config.toml
vocab_size = 8192
activation = "swiglu"
norm_place = "pre"
parallel_block = false
lr_mult_qkv = 0.7
lr_mult_down = 2.0
lr_head = 0.00465
final_lr_fraction = 0.05
batch_tokens = [65536, 131072, 262144, 524288]
MLP neurons of a small language model. Each row is named by its layer, matrix (gate and up: input weights) and neuron, and shows model dimensions 96-223. Each number is 50 + 15 x the weight over its row's rms, rounded and kept within 0 to 99. A neuron's up and down rows have the sign that makes its largest values positive.
After each neuron's rows, "fires on" lists the tokens most often at its 100 highest values on Wikipedia text that the model never trained on.

L5.gate586:49 46 64 32 46 64 50 79 52 59 47 49 37 47 32 69 52 52 52 62 65 55 79 46 60 58 25 79 32 74 44 35 55 45 59 58 36 15 43 52 53 50 77 72 36 34 39 44 50 23 36 64 38 57 40 51 38 45 67 49 75 50 41 41 39 42 38 71 52 45 55 66 40 34 59 40 60 62 87 53 59 69 61 53 73 54 53 58 58 52 41 36 45 33 42 58 38 41 51 46 45 32 50 55 74 32 33 42 37 32 51 60 44 88 47 57 71 42 37 47 63 34 62 48 48 35 50 44
L5.up586:88 51 32 37 55 32 68 16 25 49 46 52 35 31 58 58 68 52 45 45 63 72 61 72 30 52 34 56 54 48 59 50 66 54 60 99 65 48 58 19 58 59 45 59 51 60 68 62 47 42 67 60 22 49 49 60 36 62 34 52 62 36 62 26 67 40 52 27 32 46 24 68 81 66 53 35 27 55 63 51 57 63 57 79 31 37 19 61 99 64 33 34 33 25 52 38 48 53 68 32 50 22 71 48 60 23 46 49 49 68 52 63 54 62 45 54 45 40 53 41 43 49 29 57 56 47 42 26
fires on: ".", "\n", ")."

L5.gate169:54 27 64 64 27 96 59 45 71 42 68 38 38 65 61 43 58 26 38 40 45 54 56 45 70 38 29 73 69 54 50 51 60 36 71 67 49 46 54 28 53 84 54 52 19 74 65 57 59 55 50 44 44 33 45 44 41 66 42 57 40 53 46 60 41 46 42 63 37 42 51 25 69 47 47 49 53 30 52 40 04 93 54 24 48 57 52 43 70 44 54 20 60 35 44 54 72 52 77 56 39 55 38 27 67 33 52 29 50 52 72 57 50 47 56 49 57 34 33 62 52 24 70 46 57 46 37 50
L5.up169:62 81 58 66 51 57 82 40 58 31 39 53 68 41 44 49 55 35 42 37 34 81 70 17 79 31 38 57 18 49 19 67 41 42 52 56 30 73 46 67 52 46 39 56 42 78 45 51 36 30 58 60 38 47 44 54 51 56 40 37 34 39 28 58 74 36 56 70 47 67 46 63 49 60 55 66 56 43 77 50 44 36 62 88 32 46 53 37 52 62 62 66 52 32 59 38 45 48 48 55 69 57 24 53 35 40 49 19 46 73 28 32 55 60 58 50 49 66 60 13 47 56 23 75 63 55 63 49
fires on: "2", "1", "3", "m", "v", " V"

L5.gate489:54 51 62 35 50 40 39 77 63 42 41 55 59 39 24 35 78 44 64 68 62 68 46 50 26 51 43 36 38 49 20 44 58 47 79 50 40 36 27 94 59 75 30 41 51 57 43 44 55 46 83 21 56 50 59 78 37 40 56 31 60 44 28 70 57 29 67 62 53 42 66 31 70 29 51 67 52 24 72 55 33 33 38 40 59 53 67 42 54 57 50 53 41 32 31 63 56 51 60 52 53 20 35 67 27 75 56 40 58 51 40 60 40 58 27 56 36 41 57 60 34 49 45 99 51 47 55 49
L5.up489:59 59 37 55 30 41 42 63 85 54 29 50 68 48 42 42 63 52 34 76 56 55 49 62 42 34 28 41 61 37 37 51 71 42 44 68 77 53 33 48 36 62 60 66 66 55 58 47 63 46 81 40 60 73 58 70 30 31 47 20 65 56 53 58 45 51 62 60 84 38 63 47 22 49 72 61 47 49 69 35 69 40 43 36 46 48 48 56 59 76 81 61 56 81 27 41 74 48 64 34 93 37 35 39 56 55 40 42 33 39 56 55 39 32 68 25 12 43 44 74 54 55 39 48 71 56 40 52
fires on: " of", " in", " studied", " a", " Science", " engineering"

L5.gate667:33 41 34 51 78 53 61 59 36 56 36 45 33 48 42 25 58 34 57 26 28 41 53 32 57 43 27 50 65 47 62 45 42 37 68 39 46 70 71 31 54 76 67 67 54 65 57 56 44 81 60 60 48 78 27 58 98 68 54 73 53 46 50 31 56 58 53 57 59 41 42 73 68 67 38 52 51 64 44 46 67 58 10 40 46 38 31 39 73 53 37 91 39 48 56 71 44 51 43 59 77 44 59 29 50 39 63 50 64 62 57 60 50 75 91 71 24 80 30 64 54 19 75 58 34 51 53 65
L5.up667:21 47 44 39 72 41 53 38 47 66 20 49 19 47 52 31 67 76 78 36 58 45 67 39 50 39 45 56 68 42 55 32 63 52 44 27 38 59 71 46 54 58 43 53 77 65 56 65 45 61 41 35 66 64 27 27 68 53 56 58 44 28 66 49 43 54 65 51 27 38 31 69 49 58 27 48 54 60 66 49 78 52 58 56 59 76 38 36 50 48 53 38 49 46 52 70 56 62 61 25 41 54 43 45 70 35 55 70 82 28 63 32 61 71 92 46 20 56 31 34 74 21 59 47 58 40 49 34
fires on: " part", " the", " been", " known", " is", " came"

L5.gate663:78 30 41 38 08 33 45 67 45 56 35 82 58 55 49 22 79 38 29 48 43 63 61 25 33 53 84 69 22 73 22 33 52 40 51 44 49 51 45 56 21 63 82 45 74 85 46 58 53 38 55 56 58 65 58 36 57 53 31 41 31 69 73 62 24 46 61 59 68 47 74 59 38 30 63 60 29 50 24 50 47 81 64 70 59 31 27 58 51 23 32 24 59 28 75 62 29 45 47 71 75 59 33 47 53 86 51 71 49 37 54 78 36 39 76 45 45 50 60 43 43 36 54 52 53 43 48 45
L5.up663:73 50 44 63 67 37 51 68 63 49 66 65 54 21 39 14 63 74 52 51 50 71 46 43 51 43 66 56 25 36 16 67 49 51 64 58 50 59 50 76 38 64 85 38 65 63 54 77 53 76 59 62 21 60 46 40 41 53 52 36 34 80 44 52 65 53 22 57 54 43 49 50 43 60 55 16 52 49 38 58 73 43 31 57 42 79 17 57 87 51 63 79 31 68 43 20 30 73 32 49 45 71 58 59 53 58 65 61 43 55 51 62 64 42 51 39 75 57 22 59 35 52 32 81 46 59 66 48
fires on: " c", "2", "1", "t", " art"

L5.gate533:54 43 46 79 38 41 62 40 30 51 61 54 43 39 45 58 57 58 40 57 81 40 36 36 41 28 46 27 71 33 49 52 62 48 48 21 33 49 49 58 68 80 38 38 38 13 81 73 50 31 68 58 55 48 41 38 29 44 37 50 22 57 49 34 34 63 47 36 49 80 59 57 46 60 38 45 53 50 44 60 43 57 63 49 36 34 65 44 47 58 33 55 52 38 26 64 61 59 62 35 50 54 62 48 63 62 44 57 56 24 42 65 76 44 47 64 77 57 37 65 59 37 54 69 66 58 60 67
L5.up533:54 82 36 56 50 38 55 48 56 41 31 74 51 48 61 50 67 01 52 43 41 48 56 67 59 59 72 51 72 51 50 27 50 80 14 54 40 92 59 48 63 35 74 52 64 45 17 63 57 39 84 54 63 47 55 47 66 76 63 31 35 72 53 41 37 40 28 38 52 58 74 60 38 54 51 30 63 66 53 62 86 67 46 62 45 43 50 52 59 37 59 30 61 61 56 38 25 60 39 53 81 41 44 49 74 53 50 23 49 40 67 44 64 05 63 60 49 63 64 29 59 32 52 69 62 64 47 34
fires on: " (", "1", " ", "3", "4"

L5.gate219:62 54 44 39 57 56 24 83 33 35 31 74 52 55 45 72 63 54 69 49 54 26 33 53 36 74 46 28 65 41 38 33 38 64 51 61 63 43 48 58 53 51 45 56 23 35 61 65 64 34 19 39 67 42 70 43 65 47 62 52 57 47 69 36 68 60 87 38 75 36 40 66 39 52 49 67 54 64 93 39 48 41 40 54 74 63 52 72 34 45 55 53 81 32 76 65 50 71 51 58 53 43 33 47 37 54 99 62 61 60 32 42 55 93 49 46 46 48 57 68 52 52 52 42 64 49 43 65
L5.up219:37 72 79 82 55 44 62 27 32 45 69 49 56 34 62 48 71 49 69 61 50 70 54 42 29 60 50 53 52 38 47 48 67 33 41 42 51 53 34 32 49 35 39 58 48 40 41 57 35 40 31 39 73 38 63 69 49 69 38 20 63 53 32 86 38 26 61 62 64 35 32 58 78 35 32 33 57 47 79 13 36 65 22 36 33 62 44 52 52 58 48 65 71 48 43 25 45 50 28 45 64 40 26 47 40 54 59 68 70 49 40 61 39 44 51 47 32 22 48 73 60 31 66 45 41 57 50 36
fires on: " in", " of", " de", " the", " and"

L5.gate1277:39 59 45 74 46 57 74 67 44 52 44 82 69 21 55 34 68 42 43 32 54 53 46 36 39 35 65 50 56 27 66 47 37 27 56 53 51 51 66 50 67 49 64 59 55 51 46 41 68 73 61 48 53 31 60 61 49 29 40 47 66 71 55 59 67 56 45 55 76 20 65 61 64 79 29 47 73 48 63 41 47 31 56 35 50 54 54 54 41 52 57 48 54 54 64 36 67 50 67 56 61 64 40 51 11 35 17 21 63 71 50 59 68 61 37 43 60 49 50 60 55 42 60 75 51 53 54 53
L5.up1277:53 30 53 56 30 32 40 23 51 42 40 62 75 29 55 69 38 65 70 57 52 43 44 56 55 46 47 55 67 48 64 49 44 29 37 51 71 32 54 53 47 66 53 59 43 57 47 64 31 29 25 45 75 59 19 64 52 72 38 51 34 61 36 51 47 54 45 31 45 29 38 43 50 43 36 76 55 60 62 60 45 45 48 50 09 88 55 46 42 26 74 66 57 51 34 51 40 32 57 36 44 50 16 73 37 54 33 50 44 49 35 60 64 45 52 54 51 38 43 61 73 37 43 67 46 49 37 76
fires on: "y", "s", "l", "cl"

L5.gate891:32 60 40 26 60 25 45 55 24 53 79 45 58 43 51 55 46 33 46 38 43 30 52 54 39 45 83 57 73 39 23 30 42 63 26 46 57 64 40 57 50 41 32 49 45 59 64 39 46 46 51 64 35 29 38 35 63 70 32 58 20 49 70 72 25 36 59 55 33 68 58 38 55 40 48 55 65 56 42 54 46 94 50 41 54 22 46 76 67 30 55 25 68 48 55 51 53 49 37 61 51 50 69 43 63 70 38 56 59 47 51 54 53 17 47 51 58 49 34 49 73 29 49 54 56 33 60 63
L5.up891:51 93 36 26 44 43 59 43 32 76 83 63 58 36 23 40 43 35 40 57 64 48 33 72 40 53 35 49 55 58 52 30 47 48 61 61 59 70 51 64 55 09 48 43 50 65 57 36 35 35 55 52 45 50 51 28 64 41 59 60 43 21 64 26 69 28 29 67 56 70 44 34 56 30 58 82 73 68 69 57 67 35 66 64 37 63 66 51 57 42 46 26 75 19 40 67 56 64 52 30 70 50 59 20 59 46 30 65 28 69 48 53 59 66 62 30 64 57 45 39 73 48 49 37 79 40 62 45
fires on: "7", "8", " for", "6"

L5.gate701:65 66 69 34 60 33 31 82 49 33 35 67 50 36 48 57 32 63 48 53 39 50 40 58 33 58 34 42 43 63 36 39 66 57 00 37 60 71 34 51 57 53 47 30 54 74 43 56 26 47 53 36 62 41 57 36 44 59 60 55 57 49 69 19 67 33 50 62 83 31 49 22 11 33 10 54 45 26 65 63 48 35 49 45 51 42 63 49 31 63 35 45 62 42 51 30 21 47 40 39 44 49 31 51 54 00 57 18 50 42 47 39 41 33 53 48 40 43 60 61 17 25 43 47 44 68 55 42
L5.up701:56 34 46 78 75 48 36 51 49 54 35 44 14 27 67 43 66 36 50 44 49 48 48 48 64 37 70 65 51 41 65 51 49 48 62 25 73 65 60 46 30 44 54 60 36 45 36 71 50 53 39 76 40 47 59 37 42 58 26 81 35 79 64 51 62 56 31 48 40 37 66 31 41 64 44 59 44 29 58 23 51 39 50 27 22 64 81 80 51 65 44 24 35 42 34 44 53 61 37 50 32 34 72 28 57 82 31 79 39 43 81 67 69 59 72 50 07 46 32 56 58 48 49 44 43 37 53 11
fires on: " in", " the", "h", " of"

L5.gate608:68 41 17 65 62 37 33 70 66 37 62 72 54 33 54 63 35 50 54 51 73 47 56 60 46 60 56 89 20 51 46 34 41 61 33 59 64 79 27 37 27 30 34 51 51 45 42 61 61 58 58 72 42 56 47 42 25 39 61 51 25 30 81 57 75 60 48 58 52 52 65 38 52 58 45 61 41 48 41 34 48 55 62 70 52 63 26 53 62 32 60 46 46 60 69 38 51 58 53 57 45 56 35 49 58 51 29 37 43 60 55 39 57 36 43 69 46 57 56 94 72 31 19 63 43 49 38 30
L5.up608:56 64 36 29 55 61 22 55 43 35 87 49 52 26 58 28 86 42 42 27 49 52 52 51 34 51 71 49 64 68 42 63 61 40 51 50 83 48 39 61 66 63 41 65 41 55 48 46 58 36 60 21 62 45 57 37 30 53 37 37 43 48 64 41 42 45 75 38 29 65 37 41 69 41 52 72 29 36 31 51 64 73 32 67 50 22 54 27 47 37 39 47 58 54 55 45 50 59 78 36 41 56 39 57 51 66 54 53 38 34 48 66 50 55 25 53 54 51 65 45 35 38 45 44 58 31 41 45
fires on: "s", "5", "8", "7", "6"

L5.gate76:56 49 73 41 64 47 45 36 00 49 30 38 43 54 61 47 83 57 31 32 67 24 65 63 62 81 45 26 63 46 50 77 64 35 76 33 56 48 63 50 55 49 55 58 74 78 56 39 23 42 62 37 44 64 45 47 52 45 50 50 35 64 41 52 58 62 41 39 52 50 44 55 19 51 45 57 50 46 41 19 70 37 85 29 34 37 36 61 64 76 60 50 53 31 89 34 62 54 60 77 44 46 47 52 31 66 81 63 64 46 53 32 52 50 33 44 34 58 59 31 68 49 50 59 55 64 41 52
L5.up76:55 55 72 54 36 57 17 42 47 51 56 46 17 39 37 49 64 58 52 54 53 28 48 57 43 41 31 65 75 44 37 35 64 19 63 44 49 58 57 47 69 48 73 41 60 48 51 29 43 72 42 55 27 59 33 63 24 62 81 68 51 49 38 53 45 29 44 36 57 52 54 63 67 51 60 73 52 34 38 63 20 41 39 39 55 60 69 44 60 67 52 62 60 70 38 46 53 81 56 62 42 54 59 68 57 78 59 52 48 71 37 35 21 61 62 24 64 39 48 57 58 42 36 44 57 63 50 48
fires on: " the", "\n", " of"